Weights of a small transformer language model: untied embeddings, 484M tokens.
MLP neurons of a small language model. Each row is named by its layer, matrix (up: input weights; down: output weights) and neuron, and shows model dimensions 256-383. Each number is 200 + 30 x the weight over its row's rms, rounded and kept within 0 to 999.
After each neuron's rows, "fires after" lists the tokens most often just before its 100 highest values on Wikipedia text that the model never trained on. A number after a token or word is its count.

L7.up1359,215,224,152,169,179,223,221,182,247,211,210,220,233,217,197,176,262,180,252,207,202,225,198,145,190,206,180,257,248,196,186,211,187,226,162,163,190,156,203,180,204,260,150,200,186,232,273,251,102,198,188,235,152,157,230,239,215,196,195,206,170,138,182,206,138,185,203,227,151,180,227,195,254,223,166,206,214,207,221,208,203,181,146,196,220,223,181,186,187,194,239,169,237,188,176,204,186,173,151,173,177,196,134,245,180,200,187,212,147,178,213,197,174,215,204,257,161,171,253,230,169,247,212,197,207,244,158,247
L7.down1359,255,202,185,200,177,227,176,244,231,176,205,263,168,194,224,179,179,185,197,193,172,255,228,159,147,246,222,224,175,171,144,166,183,220,253,210,181,189,190,195,177,191,219,204,194,177,212,162,242,190,236,188,255,175,213,226,194,228,174,209,249,239,154,174,176,188,275,167,199,174,207,179,203,150,189,201,182,203,179,177,174,238,182,211,173,140,178,203,265,202,181,252,173,228,176,210,244,148,230,204,233,228,259,237,233,253,207,204,271,225,226,211,209,196,217,135,236,204,173,195,205,247,189,176,196,171,170,184
fires after: " St" 23, " of" 9, " in" 9, " L" 8, " M" 7, " for" 4

L7.up1437,213,157,146,196,230,196,213,199,193,180,196,169,187,209,190,168,195,222,228,255,198,146,246,196,209,188,215,233,233,184,215,146,161,215,192,211,152,205,173,170,185,200,261,131,203,229,199,218,226,234,216,203,141,181,185,192,148,193,200,186,172,192,205,243,179,226,139,174,197,179,215,217,246,207,225,165,178,173,174,234,221,224,232,240,174,208,164,214,253,179,202,178,217,201,175,261,217,226,217,221,134,222,208,166,220,222,208,210,218,228,237,196,220,218,185,189,195,246,154,181,201,217,180,181,193,150,203,184
L7.down1437,160,180,222,130,153,184,226,166,139,178,182,211,185,286,219,262,206,225,171,192,223,175,189,201,184,229,228,149,161,175,173,225,271,131,176,204,274,216,186,175,254,185,155,226,204,210,163,152,200,221,156,212,191,170,195,190,229,222,200,249,233,199,179,176,178,147,177,230,193,173,191,238,172,177,200,247,173,222,228,228,185,175,204,196,190,234,233,178,214,196,207,228,191,178,157,225,212,175,191,132,224,173,189,178,219,162,195,171,176,217,191,141,227,205,172,189,248,235,208,222,187,232,212,151,181,253,164,176
fires after: " the" 32, " The" 9, "The" 7, "y" 4

L6.up1530,235,186,154,193,193,177,237,213,212,177,211,222,191,214,240,230,206,198,139,209,176,225,213,215,196,183,205,161,200,192,133,185,182,185,221,220,150,202,197,203,187,235,175,205,173,197,166,151,191,168,172,223,185,244,241,222,221,256,157,176,188,229,206,193,206,236,237,194,162,222,184,212,141,222,222,214,200,149,234,191,229,181,246,224,264,169,168,196,254,180,131,248,197,157,126,219,232,198,200,176,151,181,208,233,186,170,232,194,204,131,221,222,157,135,212,159,142,159,231,179,190,176,212,191,209,212,144,220
L6.down1530,187,186,201,193,123,189,183,228,188,181,250,195,183,240,197,221,221,197,165,205,215,154,213,159,263,180,223,179,163,163,171,182,233,207,160,229,261,235,160,213,257,166,207,239,241,221,199,217,207,216,206,187,175,200,208,270,178,215,207,283,246,175,224,199,200,212,147,230,172,174,150,170,165,217,239,242,235,226,235,199,175,198,216,210,174,217,182,195,183,198,204,164,180,186,242,205,192,174,201,149,235,198,262,230,264,213,202,250,248,202,172,201,152,217,181,194,204,249,237,303,211,139,189,144,137,166,194,201
fires after: "y" 13, "i" 11, " J" 11, "h" 9, " ch" 7, " Th" 5

L7.up1801,146,153,137,159,223,215,241,193,215,179,237,189,154,190,185,194,168,191,239,203,197,260,204,138,196,214,240,202,166,158,199,182,150,170,207,184,220,220,175,183,246,211,177,195,166,226,187,241,220,199,179,247,191,196,237,223,163,166,202,190,218,198,215,172,223,239,175,155,173,247,230,141,181,179,207,205,146,237,211,196,207,180,180,218,205,227,157,183,233,168,192,206,157,211,234,172,207,212,161,247,213,198,165,184,240,185,232,229,220,238,183,250,180,180,204,241,164,166,180,248,153,156,229,192,185,212,194,180
L7.down1801,178,181,187,207,182,159,221,170,216,202,197,160,140,219,186,197,252,174,179,219,194,155,239,173,195,206,237,160,219,189,167,207,142,188,189,207,192,156,249,203,224,253,139,231,245,198,175,185,209,190,174,207,220,177,182,209,190,242,220,159,251,201,200,194,191,276,216,197,193,202,194,221,163,240,186,211,211,168,207,130,232,189,161,196,145,166,193,165,198,165,174,141,215,259,263,278,224,188,195,139,214,160,194,200,202,174,182,209,247,162,177,190,207,199,223,177,200,166,169,156,203,221,163,109,172,153,178,180
fires after: " V" 12, "2" 11, " v" 9, " W" 8, " d" 6, " Z" 6

L6.up1851,176,181,233,245,224,178,202,190,189,234,166,183,155,171,222,233,184,108,208,188,216,216,143,175,185,195,184,242,203,164,219,213,202,176,189,193,184,200,157,166,149,205,187,202,227,237,167,209,232,163,179,199,172,190,266,140,216,194,187,183,242,184,161,184,159,169,192,175,237,201,174,182,193,215,210,234,253,191,210,144,187,182,244,209,265,228,186,146,231,171,200,203,158,189,152,182,186,208,194,163,198,199,228,192,182,192,234,177,211,220,177,162,214,244,229,171,178,243,159,168,123,188,221,222,177,235,202,193
L6.down1851,215,181,222,139,190,219,177,201,194,182,224,196,197,290,189,275,185,244,210,237,133,178,187,207,189,201,198,115,178,230,178,205,182,226,185,246,201,193,246,207,229,203,193,180,204,201,215,191,194,222,245,229,221,197,155,230,143,194,197,195,206,200,190,176,149,203,242,213,193,199,236,173,269,156,216,186,193,241,197,238,200,222,193,186,130,174,204,228,167,227,161,197,196,173,228,209,166,211,193,208,195,166,228,162,225,192,226,187,230,207,237,199,257,206,198,152,224,191,174,205,218,206,222,184,226,198,193,178
fires after: "1" 46, "9" 10

L6.up2195,128,226,166,233,210,177,149,214,224,174,167,179,151,191,192,172,191,225,214,216,214,180,230,191,146,252,157,183,223,167,185,177,174,213,204,190,231,147,202,231,235,214,187,223,217,207,202,239,197,192,156,183,187,191,157,222,207,218,172,194,178,188,251,191,216,225,189,141,201,201,221,204,184,142,225,171,171,157,204,185,189,198,185,139,226,184,181,253,193,202,191,193,216,148,190,245,206,161,217,153,205,283,230,222,206,216,199,224,212,191,180,218,178,193,203,160,195,262,201,187,179,200,221,178,179,251,202,221
L6.down2195,204,200,203,197,185,263,203,188,206,193,242,161,224,204,167,212,173,205,235,193,221,152,226,147,232,211,219,208,166,199,179,154,290,173,210,167,180,152,198,207,233,214,172,214,218,151,274,238,195,148,219,217,234,162,214,170,204,202,244,184,218,200,200,167,212,168,188,238,167,185,287,174,151,221,194,156,260,203,174,189,250,186,190,197,162,187,211,130,194,238,235,233,172,163,239,213,173,206,201,209,183,189,140,203,204,256,224,188,198,228,186,173,224,227,152,185,225,201,199,207,206,182,171,237,152,165,192,198
fires after: " " 47, "." 9, " cons" 5, "pe" 5

L6.up1873,163,184,190,277,226,214,179,205,213,261,194,216,200,187,158,188,225,192,191,157,178,187,211,190,183,134,241,190,223,149,232,259,203,195,222,194,203,186,208,254,222,206,199,245,227,235,252,174,178,201,205,214,204,154,235,203,195,278,230,195,217,251,176,146,197,212,217,148,173,207,186,228,200,247,214,194,215,214,151,202,115,201,231,178,189,163,209,110,206,129,143,202,198,216,239,188,203,200,193,185,207,237,205,153,234,175,229,267,246,166,195,189,156,195,215,170,189,176,199,225,182,242,157,260,182,247,189,186
L6.down1873,242,215,178,182,152,156,219,211,216,160,228,279,190,216,215,192,177,242,163,199,153,188,114,233,221,265,157,174,228,197,218,161,198,236,225,187,229,188,202,166,188,242,170,180,202,209,230,235,187,217,178,153,222,133,169,161,204,180,225,170,220,181,240,233,211,200,222,215,222,220,247,196,187,236,204,226,196,153,184,192,184,246,151,196,205,229,142,209,196,195,199,192,166,183,212,191,199,201,236,218,182,183,206,162,250,212,211,237,124,244,247,244,232,184,214,249,238,261,229,248,204,215,221,170,185,123,142,240
fires after: " " 25, "r" 10, "a" 8, "b" 6, "ber" 5

L6.up1334,175,169,217,210,195,156,214,202,217,163,221,166,212,250,209,210,175,155,225,214,199,239,186,156,234,178,191,205,184,210,159,243,185,181,157,195,250,178,258,191,224,216,219,162,217,262,189,217,143,151,165,224,181,191,213,206,230,168,220,184,171,210,197,218,196,231,142,198,234,198,186,197,219,166,202,189,184,195,161,213,230,221,166,193,192,210,204,211,188,134,174,224,196,196,187,184,243,185,148,194,221,148,173,203,224,119,233,199,247,192,253,217,212,183,250,173,174,214,185,197,263,238,185,188,183,249,180,250
L6.down1334,225,228,152,190,181,213,195,252,269,175,183,177,227,176,210,247,187,242,188,192,206,235,197,179,185,229,251,215,174,183,200,225,154,202,215,205,216,253,171,220,186,171,196,216,163,190,223,169,194,188,249,205,222,236,176,167,139,201,179,227,191,202,235,218,210,237,203,210,228,187,157,207,195,246,201,208,224,218,213,234,207,198,213,174,169,222,212,218,185,163,223,175,218,187,224,222,210,214,199,148,181,221,192,207,212,206,203,240,109,236,211,237,149,228,151,194,224,172,239,138,227,244,214,195,219,166,206,168
fires after: "ap" 12, " At" 11, " P" 9, " v" 7, "ur" 6, "ep" 5

L6.up985,246,231,223,202,177,132,173,185,258,204,218,197,270,201,270,169,201,211,218,215,230,233,210,147,179,194,131,236,184,186,142,216,185,197,225,217,239,163,153,197,239,147,188,215,207,219,205,214,174,195,228,186,189,212,178,260,231,230,204,195,196,163,193,223,166,253,195,188,183,187,171,253,156,197,235,135,208,213,226,213,232,215,241,195,296,193,220,242,160,204,166,189,209,162,187,225,166,184,248,175,188,236,216,151,181,212,220,185,197,216,206,202,240,174,190,178,239,208,189,269,167,250,214,155,179,232,209,220
L6.down985,169,189,169,194,183,214,193,212,181,223,155,168,208,186,204,231,224,181,245,203,162,214,282,185,163,223,213,204,188,183,223,212,175,200,265,188,178,213,244,201,214,192,224,186,179,125,176,247,185,211,194,177,187,216,164,181,170,208,227,208,150,174,253,177,201,207,248,193,213,171,224,207,261,249,174,208,222,209,144,197,182,232,148,252,144,191,207,184,231,207,231,219,206,136,234,207,231,169,170,187,237,212,202,242,224,168,158,155,174,220,197,141,167,210,263,211,226,149,246,262,196,225,190,210,155,195,235,210
fires after: "ap" 23, " P" 9, " Ma" 8, "a" 6, "p" 5, " Lab" 4

L6.up1097,194,228,181,193,178,209,201,249,209,156,225,194,193,169,190,169,196,215,173,185,204,129,228,195,192,191,144,216,243,215,232,225,217,217,177,211,202,186,145,183,191,191,221,206,189,127,153,217,187,241,184,217,184,217,262,201,238,207,223,206,195,236,142,203,198,175,236,163,189,215,189,212,246,208,138,184,204,207,204,194,192,204,140,191,183,215,220,241,179,180,177,163,182,212,207,235,144,186,153,200,176,268,237,219,144,193,189,220,273,241,189,246,208,163,182,212,208,242,179,195,173,216,181,196,260,233,196,196
L6.down1097,193,241,205,212,168,244,166,198,226,226,195,236,182,245,212,282,222,207,206,225,205,184,185,224,149,238,174,234,264,190,192,207,183,173,222,198,185,211,222,202,252,192,162,166,202,166,194,156,162,203,223,237,255,192,142,193,205,184,235,196,204,207,207,215,198,234,214,212,210,197,195,232,161,219,197,228,251,212,215,223,213,200,193,235,229,253,206,236,200,215,180,131,184,156,154,205,224,142,248,167,217,211,169,222,184,176,201,241,256,148,201,228,221,150,158,189,235,117,187,201,195,209,207,149,190,192,174,216
fires after: " P" 17, " s" 13, " p" 11, "s" 7, " S" 6, " pro" 4

L7.up86,131,250,183,186,169,210,199,166,223,187,202,190,200,191,225,190,189,205,200,222,171,236,185,189,203,197,235,156,231,148,213,185,134,229,192,154,216,202,235,183,221,216,169,257,185,189,196,207,164,176,226,214,217,223,145,180,141,194,220,196,198,132,245,166,189,155,128,216,243,243,164,193,194,242,194,211,168,207,214,231,209,190,246,216,270,196,153,165,230,203,153,159,263,232,218,191,235,288,177,195,207,126,232,270,147,146,201,198,151,226,231,186,185,215,201,157,173,249,179,185,215,175,178,206,147,280,270,197
L7.down86,250,238,186,247,188,170,215,145,206,157,219,221,176,253,199,194,209,178,229,249,193,159,215,193,199,194,157,182,183,218,210,251,195,182,187,164,195,199,207,207,213,144,205,208,171,171,164,212,190,170,206,197,124,195,232,253,285,157,202,171,203,192,238,194,178,244,175,208,234,169,199,198,251,153,175,196,195,147,191,201,220,213,168,193,205,221,243,230,176,202,203,237,256,207,187,230,175,198,164,185,214,242,180,193,191,185,189,213,195,174,152,236,170,230,169,207,152,258,181,172,164,189,191,199,277,200,192,160
fires after: "2" 24, " |" 19, " " 7, "und" 4, "-" 4, "ut" 4

L6.up1370,247,186,221,195,129,153,209,214,188,209,189,160,197,161,172,191,231,189,173,172,190,180,161,181,175,229,198,163,234,213,215,170,205,206,199,248,181,205,209,153,218,215,163,191,218,210,216,202,178,217,212,225,219,254,213,232,166,219,301,241,164,198,185,228,238,216,201,252,139,209,187,185,239,216,213,223,189,205,269,268,193,188,212,168,215,210,199,176,186,198,211,183,208,178,209,249,192,229,115,218,192,190,184,201,143,202,202,175,224,218,184,204,181,113,207,189,205,208,184,273,211,223,233,212,177,243,205,202
L6.down1370,215,197,177,177,203,190,193,172,243,208,228,212,248,202,198,228,175,205,271,232,176,239,206,193,228,198,166,180,223,207,160,146,153,192,137,149,209,159,205,187,200,174,242,168,201,179,242,244,205,176,190,214,191,200,175,139,186,154,182,166,254,172,178,137,195,178,231,175,240,209,208,216,188,222,233,136,189,216,169,148,230,251,237,268,249,224,195,176,181,198,201,232,241,210,179,202,231,199,239,249,289,165,246,157,208,173,180,228,210,190,265,155,217,177,204,213,169,197,175,151,207,204,212,166,189,190,186,227
fires after: " m" 14, " ab" 12, "-" 7, " al" 7, " dem" 6, " time" 4

L6.up719,198,222,229,207,272,152,196,191,228,195,210,178,177,275,196,214,230,162,189,141,181,192,166,192,214,190,142,227,232,218,172,222,193,188,143,213,208,180,160,186,208,138,163,200,191,175,232,192,225,176,166,167,166,242,222,240,191,223,216,180,194,192,241,200,202,219,216,153,174,235,190,205,217,187,168,212,193,236,164,236,177,189,187,183,158,180,221,164,217,147,193,185,171,205,204,196,219,242,136,155,192,197,176,195,179,151,198,234,209,182,223,246,170,241,212,276,155,290,228,166,235,239,210,205,147,240,222,170
L6.down719,246,165,130,190,188,251,233,198,160,221,214,228,203,196,238,198,194,236,236,242,189,200,220,180,185,260,202,216,236,230,234,170,222,205,195,203,187,152,188,199,221,118,192,210,193,147,262,173,183,187,172,185,142,228,201,162,191,205,242,233,212,199,120,199,238,160,176,242,209,187,258,168,207,225,192,196,187,172,242,188,191,188,207,149,206,188,240,205,184,228,231,197,161,183,191,161,206,202,208,152,200,242,221,143,193,211,131,227,215,230,195,225,154,204,191,180,216,195,180,223,162,199,227,203,204,225,125,234
fires after: "s" 15, " to" 10, " ch" 10, " Ch" 8, " t" 6, " s" 5

L6.up552,174,168,188,228,216,169,172,167,232,227,205,194,228,242,224,174,234,222,261,200,153,158,166,185,237,176,207,266,192,228,261,162,207,193,180,224,190,194,163,220,225,217,193,219,245,201,182,229,190,182,255,220,173,224,244,206,211,168,226,218,220,170,185,208,160,189,228,166,195,200,189,220,194,179,215,208,223,188,187,205,203,254,173,215,223,183,191,182,243,222,233,245,218,201,198,182,210,167,160,146,188,233,175,228,180,222,179,186,218,227,276,226,171,222,163,183,282,168,216,182,224,216,220,196,207,221,161,223
L6.down552,195,240,211,223,205,234,174,261,200,194,242,178,166,181,164,206,169,213,130,250,182,268,224,219,217,240,202,169,242,213,192,214,190,203,259,165,247,206,218,163,198,238,188,247,206,202,207,201,205,239,190,180,189,206,182,179,178,221,195,220,206,197,192,262,165,179,219,231,222,172,219,247,220,171,162,187,239,200,220,209,176,138,162,228,179,207,184,141,172,223,216,136,206,231,230,279,235,162,234,228,220,143,207,229,211,225,219,181,191,191,197,223,256,221,214,225,174,209,234,209,170,230,196,173,211,223,190,178
fires after: " P" 20, " St" 19, ".S" 9, " Med" 8, " G" 6, "l" 5

L7.up144,170,218,157,210,190,128,170,190,218,166,213,212,224,158,192,156,213,181,256,162,228,204,237,184,213,191,229,186,166,192,211,173,181,206,183,180,168,201,233,187,212,219,217,230,100,232,188,156,212,190,151,257,161,180,208,180,211,188,187,206,201,227,217,178,201,254,244,217,229,191,162,185,142,218,204,238,142,217,187,206,183,202,187,204,231,230,221,218,206,178,165,212,220,223,162,215,148,195,229,193,153,255,185,243,188,194,179,196,226,188,197,205,226,196,185,217,256,147,198,218,242,192,224,275,180,225,221,161
L7.down144,197,175,228,230,196,176,210,156,198,149,203,178,226,229,217,194,199,157,216,225,198,194,206,222,204,233,220,184,216,210,174,199,267,251,199,223,185,230,205,156,231,151,217,142,227,224,255,226,190,246,179,218,178,201,225,185,190,221,256,194,205,243,177,226,188,188,204,238,207,222,217,186,127,148,230,196,196,195,149,177,221,240,227,198,198,164,214,167,243,208,189,219,162,133,228,225,186,239,230,175,144,182,208,193,230,193,174,243,210,196,143,141,203,187,189,229,183,239,210,199,132,154,154,168,188,186,221,233
fires after: "2" 30, "-" 7, " H" 6, " tw" 5, "d" 4, " John" 4

L6.up765,186,196,150,159,245,154,236,231,180,184,166,228,167,208,179,153,181,201,201,211,236,211,228,153,157,202,271,225,212,220,191,198,229,170,186,143,183,207,163,158,206,212,176,181,238,204,219,245,192,200,226,216,203,229,216,221,152,193,185,213,214,178,181,216,218,230,198,227,231,173,188,247,213,227,222,208,157,237,212,220,199,198,174,188,172,198,226,223,175,231,121,176,164,173,165,221,224,189,134,223,211,173,214,194,209,170,195,206,262,223,251,218,168,234,239,197,203,189,185,210,207,262,220,266,197,246,166,201
L6.down765,184,140,148,266,212,193,183,155,243,215,174,180,233,189,189,162,207,197,214,218,196,149,221,188,278,215,183,187,189,222,153,176,177,198,158,182,163,208,229,198,171,181,241,203,192,168,193,143,148,179,178,174,227,212,161,207,208,188,211,195,180,187,212,187,160,171,149,176,201,201,220,203,152,183,186,137,163,179,221,192,188,174,224,264,175,199,154,213,194,156,265,219,148,234,230,199,200,173,186,164,160,210,203,203,194,236,229,216,155,211,168,229,257,239,203,227,207,231,249,198,209,199,239,210,268,159,234,223
fires after: "en" 25, "u" 8, "mer" 7, " Ma" 6, "ul" 6

L6.up2208,203,235,219,200,173,224,187,200,218,237,188,178,162,173,178,161,200,220,268,195,237,199,231,244,140,194,176,175,235,193,173,220,188,185,234,243,249,205,179,203,195,237,230,215,245,179,214,157,188,202,211,235,164,230,212,178,191,251,168,202,190,207,186,210,122,206,210,207,250,216,206,200,187,195,191,223,245,182,166,210,216,243,166,189,231,260,196,202,185,211,247,166,188,169,210,162,157,159,214,205,223,166,259,228,220,175,169,159,197,200,210,186,211,170,255,161,187,159,195,191,241,169,152,218,171,204,154,215
L6.down2208,203,229,239,187,223,197,201,202,209,204,227,230,196,205,224,203,213,182,223,240,191,197,177,188,239,246,195,165,173,189,192,198,188,192,235,155,153,194,244,206,225,194,234,225,186,162,194,208,181,216,248,150,182,233,198,154,204,224,205,244,244,250,205,186,200,219,230,229,163,208,233,253,184,219,197,195,256,228,205,194,201,211,168,216,204,193,186,179,235,180,149,216,220,205,193,259,183,204,163,151,161,157,272,217,213,166,191,220,165,193,191,129,216,189,202,179,217,219,187,153,206,140,204,185,209,250,216,261
fires after: " un" 21, " (" 18, "-" 16, " An" 12, " an" 11

L6.up1351,155,225,235,204,196,213,188,252,180,177,183,195,202,180,217,214,179,177,188,218,200,194,241,169,153,244,216,217,216,192,205,198,198,248,141,215,221,222,178,211,173,177,244,231,187,191,233,194,205,193,245,221,208,201,185,185,179,234,218,207,171,211,208,226,150,169,237,223,245,150,184,166,234,204,175,258,175,235,182,175,178,171,245,214,197,207,202,208,241,167,208,182,169,174,192,218,235,179,222,226,251,200,196,225,200,170,195,213,155,210,220,152,192,210,204,194,180,179,172,185,152,241,145,222,129,199,221,185
L6.down1351,198,199,207,167,196,190,253,194,186,170,229,186,227,188,221,218,229,183,146,195,215,179,130,281,199,146,221,216,186,223,197,167,232,201,208,203,229,208,187,199,264,246,199,227,192,226,210,152,153,237,168,214,222,241,209,235,247,179,189,178,233,242,171,178,191,202,224,199,188,196,235,191,115,149,187,207,217,199,168,216,178,173,207,194,184,155,186,205,190,232,225,183,207,190,188,186,222,205,202,238,223,207,156,211,202,199,267,210,284,202,257,194,257,152,217,200,136,184,193,171,210,187,184,170,175,187,243,157
fires after: " " 38, "b" 7, " D" 7, "D" 4, " V" 4

L7.up1872,206,240,181,194,251,227,173,203,207,211,198,180,217,201,246,196,184,216,204,182,218,236,195,167,194,225,199,164,229,197,170,247,174,178,204,228,198,185,232,223,180,198,170,183,229,233,193,183,212,179,149,206,211,121,246,175,217,226,174,212,229,213,215,232,147,177,191,173,240,160,167,174,248,216,191,167,231,198,144,138,255,155,162,189,206,234,138,158,184,193,204,218,178,218,216,162,219,223,203,216,187,210,243,191,176,193,213,196,199,129,155,214,202,206,210,147,209,188,174,244,139,238,185,198,202,229,151,196
L7.down1872,231,211,199,239,237,176,186,261,216,198,181,197,173,193,236,236,180,164,209,174,243,186,215,194,247,209,218,199,193,188,244,169,232,223,199,231,209,189,207,197,176,166,251,203,230,179,192,199,204,212,168,209,179,292,205,268,193,141,194,208,217,192,218,179,207,257,213,151,151,202,256,192,212,191,202,215,205,211,218,193,192,248,228,190,157,220,206,241,188,172,174,221,177,224,205,189,165,166,186,173,199,195,187,166,150,170,244,200,180,217,181,242,233,155,251,172,210,239,146,188,179,193,210,165,210,140,195,215
fires after: "1" 21, "2" 12, "9" 10, "4" 7, "3" 6, " C" 6

L6.up1098,239,180,210,236,238,221,175,198,183,198,240,208,172,195,188,228,194,215,177,223,229,182,205,250,177,195,264,173,239,218,167,154,202,249,192,164,194,200,224,146,174,219,192,121,228,174,269,177,260,237,171,197,159,244,241,182,194,255,173,224,139,192,201,240,201,249,190,206,226,207,178,163,224,235,208,201,224,206,200,182,237,148,221,248,212,143,203,219,197,197,129,230,165,170,167,231,161,207,163,219,218,163,220,191,177,195,189,212,193,179,197,188,203,239,184,186,261,202,302,223,186,204,206,197,232,224,124,145
L6.down1098,178,209,206,233,201,171,202,233,234,163,199,181,155,176,206,210,135,167,155,207,190,255,188,169,215,194,185,183,182,222,247,222,216,190,163,187,201,227,255,172,218,198,174,239,201,155,150,172,207,204,195,182,247,186,184,187,240,195,208,202,213,217,178,199,190,145,210,232,194,199,228,189,261,181,194,201,235,209,180,200,191,193,226,152,190,178,191,141,171,219,244,201,209,256,193,214,179,195,152,211,89,173,164,195,180,191,229,233,194,213,232,212,194,203,201,177,214,185,195,184,190,196,188,209,191,221,234,227
fires after: " J" 16, "0" 11, "5" 8, "m" 7, " N" 6, " a" 5

L6.up105,196,184,228,208,198,185,209,210,152,206,219,175,193,220,178,172,231,164,209,166,229,200,194,150,167,205,261,218,183,177,220,248,186,183,217,193,169,179,218,216,184,230,197,210,208,186,139,205,171,198,255,159,136,207,217,158,187,204,222,152,238,181,274,204,160,173,248,174,172,201,235,188,206,241,131,206,177,202,198,198,174,196,174,204,212,176,140,215,181,175,210,201,189,212,234,173,180,179,193,158,222,195,176,203,220,213,205,221,220,208,182,221,184,251,195,260,214,234,224,191,190,145,145,236,183,167,167,221
L6.down105,162,247,202,187,162,181,190,198,196,194,202,223,195,202,194,214,214,195,215,221,171,173,171,184,224,181,184,226,228,227,103,170,198,188,239,190,225,217,181,170,162,185,202,214,218,160,204,207,164,231,190,221,188,211,239,200,218,220,223,199,178,175,139,188,185,246,149,224,183,230,210,194,188,162,212,236,187,161,198,194,231,171,182,189,210,269,235,150,263,170,215,206,178,198,244,211,205,238,206,223,238,154,157,215,206,167,161,196,185,200,224,128,205,258,155,169,187,216,220,178,225,281,177,194,224,204,173,175
fires after: "," 43, " and" 8, " of" 7, " " 6, " S" 4

L6.up158,182,195,221,189,237,181,231,184,224,151,164,238,124,149,264,157,203,202,259,218,234,203,217,167,200,128,220,224,211,200,196,191,200,199,214,150,154,168,177,240,191,245,222,153,145,169,208,195,231,180,235,222,169,196,184,209,151,248,255,174,205,181,209,196,162,197,225,182,160,211,260,201,178,175,179,183,176,243,183,186,168,198,171,254,259,156,189,228,217,172,177,195,207,240,227,215,195,224,204,247,220,169,216,127,270,181,179,199,186,207,173,223,242,185,196,259,251,233,229,198,156,177,198,232,177,205,154,142
L6.down158,208,185,181,189,195,201,161,231,139,200,262,146,227,211,191,174,213,305,223,241,218,215,251,192,212,213,198,219,257,229,168,173,178,198,191,244,184,226,239,182,158,210,136,175,238,247,167,194,204,197,231,239,195,199,255,164,237,192,203,200,161,231,155,180,176,203,201,194,205,226,178,233,260,222,215,221,203,176,169,214,226,242,184,105,224,188,148,158,224,205,139,225,239,219,164,240,212,148,180,246,195,207,168,194,243,214,219,196,204,250,196,194,196,180,195,151,184,185,163,176,222,197,221,164,203,177,162,192
fires after: " the" 52, " The" 6, "The" 4

L6.up2103,235,210,219,187,238,158,213,175,182,205,245,190,198,176,210,217,224,202,191,197,179,219,146,219,231,161,163,256,179,187,184,213,170,207,198,145,219,209,256,183,229,185,208,223,172,225,199,172,189,174,196,196,191,189,200,190,251,201,198,175,193,192,204,187,176,192,221,209,226,172,176,179,213,271,175,219,172,168,195,252,278,218,206,224,164,178,213,244,162,209,224,265,169,246,188,216,250,196,242,190,246,197,192,200,202,228,226,208,200,227,131,167,261,191,206,192,245,149,193,183,188,238,152,225,161,202,175,228
L6.down2103,162,176,212,244,217,187,209,202,226,163,228,221,263,190,197,160,224,203,224,124,199,179,181,171,156,195,188,174,240,146,195,248,211,227,199,239,195,182,217,211,243,126,223,212,176,197,143,198,149,221,249,199,183,185,180,200,170,256,222,143,199,259,200,203,236,238,185,235,242,188,196,230,202,228,162,181,255,190,234,232,235,223,198,178,138,193,207,225,196,217,199,206,205,151,221,258,176,207,199,207,166,191,219,160,172,162,203,175,189,210,219,185,221,190,231,232,234,201,164,212,232,227,161,158,174,227,159,206
fires after: " S" 21, " " 14, " L" 14, " St" 14, " P" 6, "ax" 4

L6.up2123,137,187,225,124,205,238,198,236,205,169,179,198,188,160,179,199,178,164,194,199,199,224,127,159,206,210,187,212,199,115,162,202,178,174,263,189,206,183,108,262,167,203,223,232,213,157,144,177,247,193,154,249,234,193,145,236,146,181,259,235,139,238,260,198,249,172,197,207,188,186,226,253,162,204,180,215,192,194,149,180,227,188,204,248,166,227,137,206,200,198,190,232,215,160,160,230,226,195,201,209,150,224,195,203,151,177,181,191,204,195,171,163,192,238,201,224,202,190,211,168,157,157,184,225,178,220,196,183
L6.down2123,205,193,215,202,187,182,199,168,213,234,217,213,174,150,196,197,162,184,205,186,152,192,279,258,211,161,169,217,188,218,184,158,180,227,259,212,180,225,273,189,196,138,195,200,237,199,212,220,166,179,193,138,152,195,207,178,248,226,131,155,188,169,193,173,162,221,171,202,196,254,189,214,214,204,215,165,188,217,220,198,207,222,184,160,229,186,199,220,197,202,279,170,192,216,215,218,224,219,195,195,212,178,213,188,139,187,225,181,246,215,209,217,174,253,180,232,165,239,192,204,230,216,217,162,158,190,234,222
fires after: "0" 34, " sc" 8, "ou" 6, "pec" 4

L7.up1219,175,190,163,167,192,213,214,190,212,239,225,202,229,235,211,229,223,237,116,198,244,172,208,181,266,185,211,229,196,164,196,189,218,205,149,207,206,159,192,153,272,245,238,212,170,201,248,162,231,175,178,267,207,149,189,220,170,195,191,179,173,182,213,192,203,208,220,197,203,219,162,180,191,193,257,217,222,185,177,223,228,220,209,180,194,177,247,243,178,202,195,218,175,216,170,209,193,198,228,221,181,205,162,142,195,204,187,124,186,202,209,198,237,194,224,245,188,169,231,198,307,202,239,204,158,210,183,194
L7.down1219,193,201,218,136,228,218,233,212,183,225,244,172,212,236,185,212,198,249,174,189,197,234,188,167,211,158,205,204,223,163,246,168,209,266,164,252,211,149,187,180,215,186,187,168,202,226,215,173,147,181,185,189,210,129,186,207,160,191,181,228,190,220,139,228,219,219,229,180,164,249,210,241,194,203,190,240,150,170,199,186,228,242,258,208,224,205,246,194,216,221,176,257,195,211,177,126,218,158,246,216,186,257,199,120,201,175,226,117,194,234,186,228,219,183,186,207,173,148,179,174,193,193,174,262,159,238,208,180
fires after: " |" 35, " in" 7, " of" 7, " at" 7, ":" 5